Part of a small language model's weights.
Training: a variant of Muon for these matrices, 373M tokens, 5689 steps.
MLP neurons of a small language model. Each row is named by its layer, matrix (up: input weights; down: output weights) and neuron, and shows model dimensions 48-175. Each number is 128 + 24 x the weight over its row's rms, rounded and kept within 0 to 255. Numbers have three digits each.
After each neuron's rows, "fires in" lists the words (lower case) most often at its 100 highest values on Wikipedia text that the model never trained on. A number after a token or word is its count.

L8.up234:138143133133143128100114106162191129105133140172123075112157120100102130132101128160106109157100104109145129091104174126141133151055139112159097140104152148153151103114156131154088157124179100121128120126122108097161121104117150124171129104117147142130128124131134141163118131137105128080127116121143119159194138095168093126162116142140095133145116108168116098120137127155130122105146
L8.down234:135147109135140145166131150131113120170135131109118118127136103124157086127144096116120151143165159148116154107117093142104131081153114085125152133138145166128117181152103091106125135169087134120089146097126157119098161149113124133095120162125132096155113159101106178096171130108159129164079132122164134083117110148133108124089138147101180108092091135107166116117133116144117114166110
fires in: "as" 62, "until" 6, "held" 5, "asset" 4

L10.up49:133133129071126087150134133085109111147119150163136155175158158102086117133150104120158129090134136103152151140130145133141157111100099141167149136146130100153161107158109149150094152142135155099140123094136064130093118131109127084118074143142146125164124152158104109164139171153149123156131109139111119114094103132142180138121081091118151068165100186106118141117118115090157147163139
L10.down49:117094101175145139136127111124121104119176155158170125142086146128155124115072147134068139157151111127136163097089136138155142118121134125127115130112116132118129145132116147116139160137089121136119147122165135128117123113089130131138156113155143143079146151097121122113103132122117153135145131134122088145093142108140117156137117123088116107121125130135152092106160123175087137131154
fires in: "was" 43, "as" 15, "became" 8, "worked" 5

L3.up499:134163117133107130108163094192126127117084147122129163124126124150083100100141105131103159098120144127099151122121121076095137139175089080145141097126145117124144132135099101148091107109137122115141107135122139090125098109184138138130144112134160122106068161104138125087092162125155140087130121131111131095103159131160150131135100097086169140122131119124185126133086161113149170137146
L3.down499:122118144109139141131101149053108116144134086133113103130107119133169144151128157118174135143160120137145118148134103126145150150109158196092145113125109157131087137112179119141166155145142160194090126145122090121124153172099110137116121141122095085115173125131098128159186087134126137157146152113130133153156134138107134125115161159159068115135099118091097100129135128172106112118126
fires in: "first" 26, "since" 18, "after" 14, "following" 13, "later" 8, "early" 5

L8.up331:146151155140141132120139145086089154135136155175148187126141146149120129103112150098123111172119169120082126171150160111179131120109090112181125145097108152173119145160120141089108095136120130084166119104128109134149094106137136132154151125167104168118105138147113131120145100117149092114155135103130151116123115114127128107157130129090139136118127106185143180054114114116129116144089
L8.down331:124127102122111145158128181106123134101073105138101090123133129135116104129158146119147105076100108114142131116131130128081158136112115139077167115185110129171140093154133127140129164144125129129124092108146130154115180140121129111105097111150149094150113128134096118158122161146113163176153124143140113116107111133160120154104154091121135094176146124134160130161108126156124122108140
fires in: "the" 42, "of" 22, "and" 8, "whose" 6, "where" 6, "that" 5

L3.up706:050145142114161175166117127155139131121126165152096140162124128185153114100124165097135121124147133132102141145133128133137139091102091143152179117136135107091092130112142092173133149153095078125152149112125117138153165078145134112096113147143161128077130090131145154121141131126127122135133110141099154148098161149092125136149148121080174114068148134156140119174122086128116097131157
L3.down706:077106118107124158152142134159102138121110143141143103128119125175120083103114148105144086156139123121152147140154124096111126136150143127117150139131109152136153160113174108141130113128132112089135126110174119133110147115099139169135129167157167186155136134157124150107107160152106133152104136140109162156131133140123156141132107156095125094121122132162115115145126105128121121165137
fires in: "by" 46, "including" 9, "include" 8, "many" 7

L10.up23:115149114173126153081157111079131123114182126153115124134143126125158098119131150110089121134138176147107128118131159099125135060129118124131138151159117084166099144113114175138140091107141158093135114166093139130101105120156134095138140103123130093153156126119163115162171111173103141146105127101149124091156119144128145135137125146118136156136125137096100123126107122165113119137161
L10.down23:171085168137153086147110139116128122091155129117123146111122121120102141150126085142155085112134117129113118160149119125127155168157111141104140085100115128119143146117122068117122150154120131122124107156115145152136116142179155087093114131098080150119088112150127141160110131193126100081151140115094144146125128180081156089132128139110159108111105147129149143108106128146100162108092
fires in: "in" 27, "and" 25, "over" 4

L2.up30:134142123104138134093157116122143130153090115136105126120100105104169145133080166116128107108143111094121114122137120129085131096176126068098136138135104126128112090145119112137130124162124129118085165134097114104140120125157132127114123138143137159140165127146126174145134120166160108109154114078154104123143105117075125126109127140071154112131153118105110135101117115119121072112114
L2.down30:121151126162096133163133157122111103145156131122122130136140151134055136148176138181132172151157162129147099155123137160146116166087096143115117102112130124159135146113131150120106117101147156089134129128139125134117123141109105145123121125131113083129105116122109104106116108096112106136108111156098160120153141151198143146111134125154099154117108110112127095137159165144137156119120
fires in: "she" 37, "side" 10, "contract" 5, "loan" 5, "sides" 4

L2.up537:128144103142093160159149156155183177125129122115134148129103117133159147119133129089087129092117120166100137152138102146170166121148122109136112141114115148085145143153171104187163157121128149089126133160125099111161181094138117114133114113142130135108138139127150142112129125065110122108164125102156164145113089144134120090126142092100155143118117151095121108177178128120120107164130
L2.down537:140128134089154110104138132104090127097121118135108092109164137128102116152088155111126111136099098083179121119123149108115102121110159143100129126151132142147095134131050142071124090143130100148134133120154137106138084177086150119086147118107125125165118091132108133097130110177124117148095112133105104112113176081116129134128109177157106127134113137152091162103129126137152125122133
fires in: "loan" 17, "club" 14, "team" 9, "born" 8, "teams" 6, "year" 5

L2.up450:072125165129148155158094119103167156105132116078082185074129150153141111125103093118132121132140139108144142152114084132123123133131164110105103176143144120105092084161127141151135109123145130173119128116140103172143167159090165136115083136130148120114134109159151165118125128100130148154142169157126121109108146098118144088120164117083133133115108158152131120106120074142133155091144
L2.down450:143115126148075136126161109150145093128139103139134092142139107104098117116171152103114144117101132143122145103129157135144107121129119126182167144146140114171103088090113179084096117149076124105134161115129132072177065127120122151155191143158135160157098155147090141135149139171139121095134137117139152089107092162143096163170110138139102121142138122177141135165150118128138097134144
fires in: "a" 18, "qarabağ" 13, "la" 9, "lacour" 5, "lazzo" 5

L5.up467:149135163113143165101122122165126086165087162166125138134106146109138165156129132113107180154087159093148151112122068133074114139171103095120126141101136095111126137105111133165098098097154133114134118147139161121106140144106098112119118124202130129127114122143117132157147159108142124139116127132111116122151084108106145121136134145153122154110137118104194141151164115125068140108145
L5.down467:167081134131131118152124106165102119159107119128082105152137115109112132144164139139090114146117123075136155128125073111154112193128132172112105161146057130122115139076133120118081132143159114113130101154113132103112128145114139158108143068157074141112106104112157090108090163110099139148181129124092144086137122115144110169146139123143102096123110112129149158133135117145112137125134
fires in: "a" 75, "automorphic" 4

L2.up566:147173103123115154164145150131159125149130138147124112140102167135133086127081099192096138070192123108133131128130105150112179094114124108155128146174168159163118092115121085166156069096101156124096123138118165116138157154187114132149112136136123124103146155078109129056204116139131118130136145099140149075114164129143110136161095122129119108166135106106132160103126104144093109125142
L2.down566:140155174097121105095148133173108115116124068111136118136089139134162099151166109101154123141168132169135171103111126133102140188088105161128125146104113080144169168108164140059106142147093150159112113129147146161133108159121112122148134135157120124128123146129106133155121133125108104110110130132106179144150086159115153122138163144154129091112102156141117126121120146131177125153132
fires in: "all" 24, "as" 20, "once" 10, "none" 10

L5.up297:178152127127154118099131146143113101151151104167110112125113176117152084119111144137124115145122105138158134158137124127119117103166167096142074114107146118106156113147122099135135141118118088103156102164119142167107155135135116079058112155158110161119120119143128097100098129100141106109129121104132126120102130098135158095131152107121182112110117173150139187072161132161138123106125
L5.down297:115118101098148052159100140153149152099146075127110127103167128109104139089130104142121125120093098101178124118107122153133109160096144149104165125138113125164173156166144095154170143114137134114159141138148114118124081135113148133103167112130177135135152147149100132137118143127103127146078062153122099143104114110140118147140143114116111129123135095075073082112137137128106135101127
fires in: "were" 27, "was" 16, "are" 14, "most" 10

L9.up416:146119100133147108134135123111113095144147131163153148121156115154137146077128129133132105140115133115096172141099158128113095143143100162147130147105115161118139109108144122124149135114137096133161138120141157092145137147089108117154137153151116134123098143120142144088114114145116106091123117126140104188119107137131129147120103124126163121124160113170114124107122126182139105096113
L9.down416:138115157111125104091162108123143136067107119142084150105142128133140087147121111131114156143143110145140143126136108099087156139132123100148135128143104099082118115153133155163108143161158148105101138133121089150149119136174120132089120121114128169081120166134084127146141168137165147149107139144081118149125111105112095127129134110105135097087138152121106131138163140097102157172106
fires in: "of" 26, "that" 24

L2.up348:159117153130166141140120136140175145098114114163168111107109131120138121134081130143107126111123093120135114138101108121082116097157115162136109079115108134137167130129101121090102125087114148151107144179135163144121133114098105138142147117100096134118127105149122132141132138144124141170128127130078127120095160112083162134134128128135149139135118112155129132127188176135119077142121
L2.down348:098098157083123129133122139152109121139111124137103144095132097144174151087118146116145120089114123112163114093163162119110086108116209105151152121148127137128142145152160099155142137146132169079111122121099066108134104122156151103102150129104106160141141160064099132146074123130157112121177192122164104159116119178143132117117133143115144158134131127086123116101084136143117117161097
fires in: "before" 25, "could" 11, "called" 6, "did" 6, "after" 5, "went" 4

L5.up909:126122133146145103086118104100140099156155132069120111146112142149085151168164140158141137134169186116147136094130111100151122136143130146106134143119108159118151138119111181173141134156087160119153099141138124115146106133159101107137109069168131099116132136143147150106130106171133064128118163138148126119122158179108116118127095090115162084123104106110090080161150106106126124090182
L5.down909:103094142156087132122095158127148126110141104125083139112138106139121139125113122112114074172086088145172104109179128118106157105131170151126147136118168114176111093143137092103081121094124116110111166138123087135132142149093130106163158149089151124148144083176103099123152136105118167115143118121116130128110153068119092107131124143106156176142129151113142153121110151119137105137143
fires in: "and" 23, "by" 19, "oclc" 9, "nh" 4

L2.up611:133119127129152132144154127082125139101104135133131115161121151169113130146117153143120120149114106130094139102104116162137126090117127168132198133134118112167121094073121130085140106123130100106121129131090195116107152113132137100141101116166124126120112126189149168089119101180138100132136107164103139119108123135121136150097162125134162143104137126129199138136112137152125106125099
L2.down611:101099130130145134128131105145145100138155146137158135136136122088109179143130116124153116160141195130185089178095095116108125139120103127141075128123109129094135166160162122130124151120114153151137103120094108123147124160121153161148156135092167138148143152125112092164105127126135149188128133097131136135111164123146104126123140122115137144145129145114094168086140163134129155122103
fires in: "they" 57, "you" 10, "she" 9, "recently" 6, "been" 5

L5.up800:132098152127156109151114151133167141114142120103153114116170151074107136114093111125140117084140139122098175119159150135136086147114170114147185134145132101116103192101123108148117119134096133133130148153133170134136124116094114121144112089095144116085131128143116146125098120107135114136139152124104187118125119119138107134140148154124117105135139130139141121149136098127140134102110
L5.down800:119116102132183131126136082107112141145122101108062118149150110120126139136171173077130117134125144139095116150105100109103100154134140102178120127125089123133119121113124119069086092116137118114146120118124116110143111142144118146125155104138130139165143160157128149104130106102095131158150160171127170079130123162126140154162124129112117095096120110146142203100134090107079099155125
fires in: "a" 72

L3.up137:114129124119106146108120117142133111153083118150129155128119104096161131167128095163138123115131125142088120103081132124137115127163134105078138102096101178143146106118095121098134114126136148073097099139116138122135138143091123115134114130132117101119129101092118114146180122117115154180143140078072119110101193154133169116130122140115174101134120099147179082127109123135118134125100
L3.down137:139143115104132135123120150156142174102105146124127143169113133132110088069088129103153144137121139096144158139144111125112128130123125127137120146167139107132133159104136125137131136127094154145121132130133136142128117140123097128150125155054069151163145147162143116128097150110126127059117159147154135112141124142169105166137135159104120122094124160075100178120117127117115134125140
fires in: "one" 58, "what" 5, "after" 4

L5.up371:151082122110099083146101125108100133147146083090120174108149136115115120117138127151116127143146129151108085108143161138143153102075159133115136096141080129175115117104098111141107120156115156134162118137112128139131114141058133123131135146111115151153149108121079163158122108112154082112096125100118082162111205119110159109143150116095113137136119082129132149162144143144122171162144
L5.down371:097132116183171127133122116141134145139128195124168119127111158134152094135102160135156122124128111139158126150129131117150118103155134118115119134105156128122095092082141133161126138135109123157139152148124114153162120086175066105141111117163131115098117119136176122098141095163097098116117131134131141143139099141156078150099116109109179134129106124126166118150100121119164082115139
fires in: "has" 24, "there" 16, "it" 11, "area" 5

L3.up885:119119134121136155104107148124131206162103130123119120166127148148109153142147136108148126123126138141119134129148103147130142091118150121156112134098115155113124129099176145146144105121109144176151117164158130145154154113152127148125142099139131121138144104152107128154140135115140120161158164139141129098115137150104135146160154160150131060067124122127116139118141095141127100116124
L3.down885:137094139076105166131123132140155078141094138130113126089151096102134157120182156111102112079103130123091115123154124114116111145167130117118150148177109128137121137141077109111122131114127101129137173117133084128130107121123164127165124083153103120123128162144138156123126143106084152177134157120102158121129095128126121127129120127102121076162143087153155166110164128175108114164094
fires in: "one" 57, "a" 33, "each" 5

L2.up811:142143136142108086145131199149114104129092120126129119156120132106149134135093135167123123099128154124157150100143112120122164099119103154088122116145148140157085142144126140089108129138140158144112144091096115106136125051121149110086102144145144129104150095089132097123112092168124133124142107148083130152170111116095121114163160118114150133133136132128142149112129104110140133141106
L2.down811:127114088086093116128137129083124186135142121117078088067120128098096118086097132136166130136117107124140113143115142126107132135100112129108108132150125063123115113124129136108114116153107134136155116060153115193084102150154093097125118123110049111089147156114119100157102115118148115125166117144120089131107124082166165145153114130105163136150112136149125129158127136172170129115104
fires in: "december" 20, "his" 8, "her" 7, "october" 7, "from" 5, "january" 5

L3.up7:146135106134122156152134103149109145137149147170114122135135084124126115156133123117132110139113136152113107151126128112110114122150123109174148114119138145120123085156146146123103091072116138175117163113095143124115125117127152152183101135094127135110114122113140102115118124120098130151121110148145082109098138099103143126146138097143131127089109129133154159159109141177136118147123
L3.down7:115113129058125135140143124144105145173175168155198105111166080090148129124154139183146149077088152101128100101094138087131124144125124164163115176123120141126160163091105124157133119130153135155113159102076122153154128135149078133103129147162131129119100113176089121172173118114130097131118101102116156121145115170116139135128092109146104084143111087125125125127136120121105112123110
fires in: "found" 12, "announced" 12, "described" 10, "said" 10, "confirmed" 8, "known" 5

L2.up38:142135142145147156162155123176143093142140157148156164099159106148133129115138143156093083139124085138144152100096103111163142186172099102131118126104109148157121143144133132119143159156169148134108175107161150081115144098142132165136178151083118141140090138128109101124121174128126142166131140121134112137088102169104074165116094151136149078177104109102124061121076145133152134100118
L2.down38:113119135124132127111104133070112150116140093121108107142107168135118118158125096125147173126142170158117085122174138170095105066095157166128115132135129122082142092113137137146126099092099109154160083134135115201126118158096141098113099107143134121119164132116149149132148072106117097078142120142131139104169128096170148102152166101123115173083148140172127205123170106110088138128122
fires in: "government" 21, "united" 19, "however" 7, "roosevelt" 6, "railway" 5, "coming" 5

L3.up858:116098135113079140130140120134126140117099169143139128140118144136144168072116142126141092102122126121147140143148142126112106108140109145110125105142132072132131124107189113127152124099113111122175083121105144153137146141133163192153131120137099088098112082116108095124136136152135108162138158137102131141137142159120169113067107133103130126122135168137156139114105104129128151144092
L3.down858:144129145148153132150114172103104076117164134130077114133139100126132121140123080125110151122119103057111113126130160158161093175133140127120116159130132135107142145097123107152090093157136101149145132155132122114111096124125116113114129152101156159179141165133124131142115180114147138127139111124166111108104145129115082103143168150125133151110109099099102102140119172082154096133141
fires in: "two" 39, "school" 22, "state" 15

L2.up769:104160151144123117140143119110089113110075145141156146112137128115113120165095180108136131126152129128162169150093094149124152088109153118132113126113096115116109115150129140104140170140176143126111173178136135132109125086110164114142163098119146119121109117127093132150084152117125142115148152140080150163157120136122142204115140123162121134126113146086111150166108100105108101139125
L2.down769:149158129113113171148172155120157177168107145078086138130108132170097114129114127155145143140095116129125127095115158140124144116124148137184137173134102149127145118137088139140102122091139092126114104135119170159123112130144139171157147148161096162108115162121113121111124111133122120143181110151123138138096114106134114116113125145130151130148131112160142157127144120143133125095102
fires in: "this" 61, "her" 28, "hermann" 4

L3.up741:145155108140110139151136146131166154136161138134134119115110120127144184111132125120123115129111090126116117132167123154151156151138104124151126146113142166109090168109103190128158147141164154100163163106118159102111126155153118142178160136120113138107105149140129162145163124115128130133159110149148140156103139105127130151123110159102144134164151111123155143111094138172106116111129
L3.down741:108120101117114150106142097150133122134101105121112155135120094122122114103191091164145127141127134179167158179133130185084118104122143153084130104129128117094162062135154119114094091161109137140086157135123113148128111150133147123107127116127124112161153072110122112102124124128080135130125161142143140103140140153123113101135080141128126106128132119162112149107147099106131144106123
fires in: "first" 36, "third" 12, "total" 7, "tallink" 5, "second" 5, "with" 4

L2.up276:103171152111132148150129171112127113140143142147128138103173111105163094114142105126155158154147117147140128093157085113103117122135110107089097154141136160066099149127106145172104143121092148126171076110102141144119166137126171154191146126151116129128116139061148124061108104092081157137113108086131120116139145145137136159123109160145161106127117117119124136105137100102130102125141
L2.down276:137122100151112121127094148122067128133114098140123132139116135129109124148124155087124095117135152074120068151098177162108160119132154106137169120155150108129129117142171117111142122116138099178126129175146077136121159100142128139144135094144116111143121153144157152131129135130091099142119086116140169091137091145121135103149110102132113126156161143143102150106130072108144147152137
fires in: "or" 95

L2.up546:157133149125107156086144112121120105164165126135129131122123083083107106104128131101102153141126128149136134164096121089102080143118135144149133145144132118085141129170144150121080149154142114103157073163121131158109120161146097159147140109119167095116120173096123146072117091124133132167146108087160162140149113132130110129137131180139160130153195099124134145137116126122162105086099
L2.down546:107106099122135091175101127107144162123103169109125144176128182144162101115101082121140113144153122035139153107160137151135140099150097111150117123142163115163118107131100118128172120123140141141085165076162169124166163111121181091106136113088084112135154139127121138141152140107095148142154131171110135097128155137105159100141097088138097170092129149140126104147147117139144155101188
fires in: "family" 24, "club" 18, "liga" 7, "clubs" 6, "season" 5, "production" 4

L3.up558:126117101151131134136170170127141096147169135161132170127106093164128115125132160101134071130131101104157154144141112162143128167095062143129128165132123148127133146110141111156098109179157129215148149092093151165101127148141140118135129158092118122147117122084169107103119137118100169137106115117101138161132132148117111099115120164117126131131097152084172095136126153104111137147123
L3.down558:160155140113113107118134115138103104128131062101095081149136158115153097080135098115131132146111173152097124147104189094118125093170117109129121120139125121165128113117122108108145113126097114104157115153153114111182104170123116143154117106173144132112122175110138137097145163160100098117111085140149137123094125123151128093166114129153134097139160136178106112129109146159131129112150
fires in: "or" 97

L8.up457:103134096133148115115149159116127123104118075114141129136133157116112152142128102114114153144103172135127110163156182141147135137079068163126144128101106146130101126130160097126130120131129122103133148101177105139121110115130133138136139101172172160142155123096141072098115097160152155170145130137118092161122141135109143144150137145098130092162143146117129126124110092129129122152142
L8.down457:146177110150124127139132117114120115108126146122106136149112141116125135109180134151123198121116119134142109138106126100113169127128110135137122144135141103152156160159129135123143147105126124139149128134119118096097118134149130121096144127124158146128142161157161129156117141131111142113129189148149071141113099149113118165123110137143122170164153128103088126114134091135101072126061
fires in: "was" 28, "been" 17, "were" 14, "be" 10, "being" 8, "is" 4

L3.up448:144124129120138088053110087124136110124131145155160099118116146137145140116126147120099114108131096077121144133112131096071117108134125113134102076136154161141130165116113120078103113132126127171113120074127100125136090167127108135124129195135147107101158090111114148136128139126136142162178149131082130130145096120145148162158137135137132138128140161130181132092159154092087159129137
L3.down448:112052156109187153114115150121087120150099055118105124088153164147140102102088171152134162127162147125147135132132107123147192147101136108131119159100112154116116141115115140150120173124146174113128183146174140133131103131104142124135160103114126147116106139120092136131128122158144152146180140105118109148109140135140066125130105164089128129078173114135119128158152181140126131185124
fires in: "after" 17, "before" 16, "later" 11, "until" 6, "cubcrafters" 4, "autoexpress" 4

L2.up515:125170074118120148134101174116146121136132120135124135170149169149115141091112168144148113152129072094110121132178123154086171176145146161124120119096179134139112148143173153109133140113098160146143161146137154107112133144092135112147134131109122115078136125107157142085146171121158127118116122170107132160135139082164106105164099164170108118125153115123140112117092128139136170102097
L2.down515:153153161160116083095149124147137138120117112096070134077159103100154108129173142158148117130157151143093147127102078119190135094095161116154127139137100118174118116127112102116134089115138106094104130155127148112120120124136144113157165120150128062179139123138103118146136118111093139156127159127122116100125137157098120137104158130098142112155119146140158147111134116144158093145163
fires in: "they" 23, "some" 13, "once" 12, "when" 6, "often" 6

L3.up1:144155093182066167154132130133119070126158127128109111109135101124134155127116139164128082151117098083102118122158108121163159094125103143124157125140127126097121110131113153156127135143138103129114103097129129140088170097166150121107147142112144117130153150094125151154186148152137122103121116145122093147138140108115143166099122141174105094155156172144125153096130136115150123096167
L3.down1:123118149065176086120124121108178214135112143102137136137160124104135117132159119091155153110126125171144128115130165168101100152156166139136100135122145132175152125128140113123091115135126127187141151132125113169119119149116102139153100126130127131150131103164160102100050107084117119147096125115145161127143124116121118088134116113077095166102134087105122101126114136174109134145130
fires in: "her" 26, "the" 24, "international" 8, "asian" 5

L5.up195:191193101175139078113124107142148148114125125123124107150141131101157110149152123123129120099130179126118111115141152089134136133156132125141135079140113160157128133140111105152140117137101168094128137121084156146136088139131159157110139137164152143101092134136155080117086119156147105131116135145152149153082116124153139115187149113142096156131111134101116151126122179145169142140135
L5.down195:085110115164123122114124158162118132130110147134114103073131155126121154136104148122153179149159103156165129141143081134137125120118145109075121140161116078141165158141138176129142174126140153182126108147098176137135123187168152090132143125118174128116134139090127106096122146124100165137099129106151096110127109147090109096125193070160121157161114151113129152105114145130134080148098
fires in: "was" 24, "being" 16, "australia" 5, "australian" 5, "be" 5, "were" 4

L3.up876:102160143173080152091109139110171083113170169123161093124177157157125072140169152144121132129108127103119104161144124144144132118140156108158131134115123136118123157105122084121126106121132095135119120124124119135085135110113059142149120173110133137134155162096131133121109113105091147107115154117139152130169165112141099128078088134138107130135143131068167151136103159126162135132140
L3.down876:163119119081158109111117153143140162165114107155118127175109147087128071116120139128096113165151103110112116077143143112084157114128122136168138127107101141184145109098091102150140141136185110152110147129126159112133139130127162118131110103143158181153130181144106134165164139138114145120140116138112158134148101123153107118098107128140101172076118131105165101148133070133114098129144
fires in: "top" 21, "high" 17, "main" 8, "middle" 7, "highest" 5

L2.up628:105115133135144163137104109158100103122138106148139097121141167109128109148151129158138112155135111123131101093116073128154129144124124074122127100152089169100089072122089125152105107146168140143115131132161115159191078167100080147145140168090090108131152141106112160139134118147137119105157151143144105132116136114133146117113136139147142094112100146113127078112146121147121126118125
L2.down628:154189144132113096139122151098151148094134121112137173123119108132145125125154127137147116123139130093162117138131186128134147118108086141146116131120129115171131155159161094155113129112082149137177152126160151120071138071171110114112111111119166180124091114140153093118132109152116135145134134153152143118119111131153111146115096103131155150168177115092135134139103125075120149089142
fires in: "it" 94, "what" 4

L5.up302:113147131140109111147118107138114119157145149133113097176106139097140146106104101144108108180118173137097143090149104121135109111128110186114110143067143080089153147142124144158134135126113173128198140125084142129144107143122179127168139144175115130129127118135108082159174191135115111137150098106095135150122122089145162153125101142128149133119156127138115182101150093121095121143121
L5.down302:132120115139155114106097134118120189111159073130098147094138087123129123169112146124137101153141115127117126174131127132160137126156159075127143155107124097149131121107159131163123106114117108181164140138170133097117129115187115111105117080100103138089101135094158148138133121177154129107103123113165129174102133154113112096104109105136071121139137102165107137124123101102153105116131
fires in: "and" 22, "such" 11, "however" 9, "functional" 4, "able" 4

L3.up404:136126157176094133167081101122139128104169141128122169119159126119131154117105164138121123077143157108132142122176105151163164079119109154147167126131158156108071123159154137125147185115120116125141140136099109156100120147126176091134110127156164117106146137131100160144146123162121129128191082127082140147098097104108185138144146144120113083111153106114138163097140155129143066135146
L3.down404:110126089091131191125132120128105108151114081177124109136135150119084107099142151140149136135148126157116102142125173159142155146119153102094120168139141130144163138184170122103124070119156121141119140122147129119085083136149122164103127133175139153112124156108116106148130092139160127188110100092146130092119109115168148114136075137075129138137132143117144104129124102116131144106131
fires in: "her" 80, "his" 14

L10.up918:134151174105095142128142095110113104107154137157124162130157120098113102122131129123129097184139186130094111130125148129122133104141160148160168131128076116076129141211121119132151146165134074117118153151157081174120101125145075145162138166163126125110124092129117134103125076171123136125125167128119146085181105139178145113121114094140168150132148134156161097116100137138135142147097
L10.down918:106136162129089151135091113113120133127123119069110156160156128093155109108109139148126182098144112118110134114123121108163175160165163123146118123110113116142124104144116116129112107154117140121157145127157129117091143082074150097121113113130130140118113126133140139109082160160136122146104152151145140132093153106083156136086128114147124159126123145153113143145131106157149135116099
fires in: "the" 57, "of" 8, "as" 8, "its" 4

L2.up355:128120160133152152132124124113173089131109100173115105055136147116088113120120150117114166120114125110159128147071112090141117089161138115114120138104146119144086107132124117122150132111186118145114128148145104150096148137139162107149112118121094128099127125091129120150191140153143116124122153139108096127132092115111135126105110126089135121120116172102105134048102120104126124112151
L2.down355:102136111115110105102118111160074168135154146091120161159107100178169137159103096145147064120135105158110142125184135196128132159101117148164125112137136159105161141111105107155092095157090131128135124112108130099167102128127098158094141128133144108160134117168130125129090090124125148135126100131165179137130140138139125134148134135160113134114143063161151123195133157148138121149083
fires in: "her" 47, "him" 38, "she" 7

L2.up302:102048108103141139150175133116124152123124148167121121119143104129150146170141147142155104099176133161095160129138129172126085169130128100123130123158127131155173151084111138100145146168183140127132142116175114143145114183161089129183161150122152116124102167105083161175118135094141121124134109123112120147114137158097125111080124148145127170130103145129157102129138098108125087129112
L2.down302:177153141166154130121087111124122112135136110122109113117107105136096133063146092097112149137110106113113131125100089139119174127111147127100119123114144135146124068146077113124142105112132142158146158159158111122118114061127175112093082105100139172112136091149150133124147092169148130162117148153172125136155109133156101147138150083111139109138167091110125149119142164145122167109139
fires in: "it" 64, "this" 12, "these" 8, "architecture" 4

L2.up467:146137103146146121137127137138142132137095138080165136118087132125152126088072167105140109118125098130101116136121185167114114101090144138090145166147127127099120142162154131107162141137090117087171156085142124151154154133127135135138142120111126111125099123103154118106167168134111110138089144111114161170159145183103142124177127142085160164090135145118114139121074110115141120098117
L2.down467:119147116182118153152149113131091125112149165129127147122139103118135130119162096094110113117095152130113121100121119114136104140135130124109118105119084101174134138145125089130124120130143105151120138140114096122153141155145153111176109113174139119137160140164122101153138117130146154114167122123163087131130131147148146133077150161129128068156123106153110172131168173142100119149167
fires in: "she" 57, "go" 5, "two" 5, "marriage" 4

L2.up394:129136104135115146115108085091131103114186132097154076135105106107140131144169147094089130148144158137110134188173150147126124164103121118178122141149138127149147148130110129142125090132098106109131155134132161117144124146118138104114132128103140126130150141148125143128081125126117152105158111120106120110116129154125150139109072143103131146135162127115183154106114109114117090142139
L2.down394:133101105174138157135113083156106104163163134170115130129142117141096147113101133102138143127146142151136151119113128167109165191150145140110114136072118100117157075127133110128137081115128140113115158143102140060154121116096112130113120189133155116128104093135147113131165100140099137149139151133153143132115134119133127120125162147127129105131155097153122123150179133091130107108150
fires in: "high" 21, "early" 19, "late" 11, "low" 10, "middle" 8, "upper" 7

L2.up711:157179100139134152110175128090185102140102131144167144126135153158094110107072141130112123095136083106142151104110102121135156101129104121136120160102120158166156062115112129156119140124205146129138111101168139113118118099122141124115137097153092135138130150110106098114161139163140140137148124146108117145109138152144175145155155141177126122139133128138103100125142132138161139127171
L2.down711:099115134121129107110127095154118138134197122116113123119118142085104134157134103104133093143124172124131096143137093122061128145105152171146141120154174134149155179111115132089141087130123097113122132108098164134104129156159153178161135155095154117143146084073101140130111132094148188143109139123131144124110131100108141103089136141102161145135128129121101119112092102155126143138138
fires in: "as" 84

L3.up142:165113184140097152116065135130117110159101111188107098120125087123141154125121126145116116159118165116147075175182149088139135145118129154098151145113147122131120100134135136110085122119085138148112119102125173098096152205102145174149145096135124125100182128121178153130135155124103118128108105130120124122105142150141138138124120164120151107153145151103111116121087125138099101131105
L3.down142:126120132103157123126144108115150110073142161101159118165133132108161106133136129131140086130150125139140092101102114132123099120117105100114105133105095092127096098127144119128170092130130124137116137132078143154130133158114123124142128161133135138184147111107128092114098125114127113089189153138134106068150137101111098095140141136122145133156154117111114116116148160112148144174179
fires in: "government" 28, "state" 27, "district" 6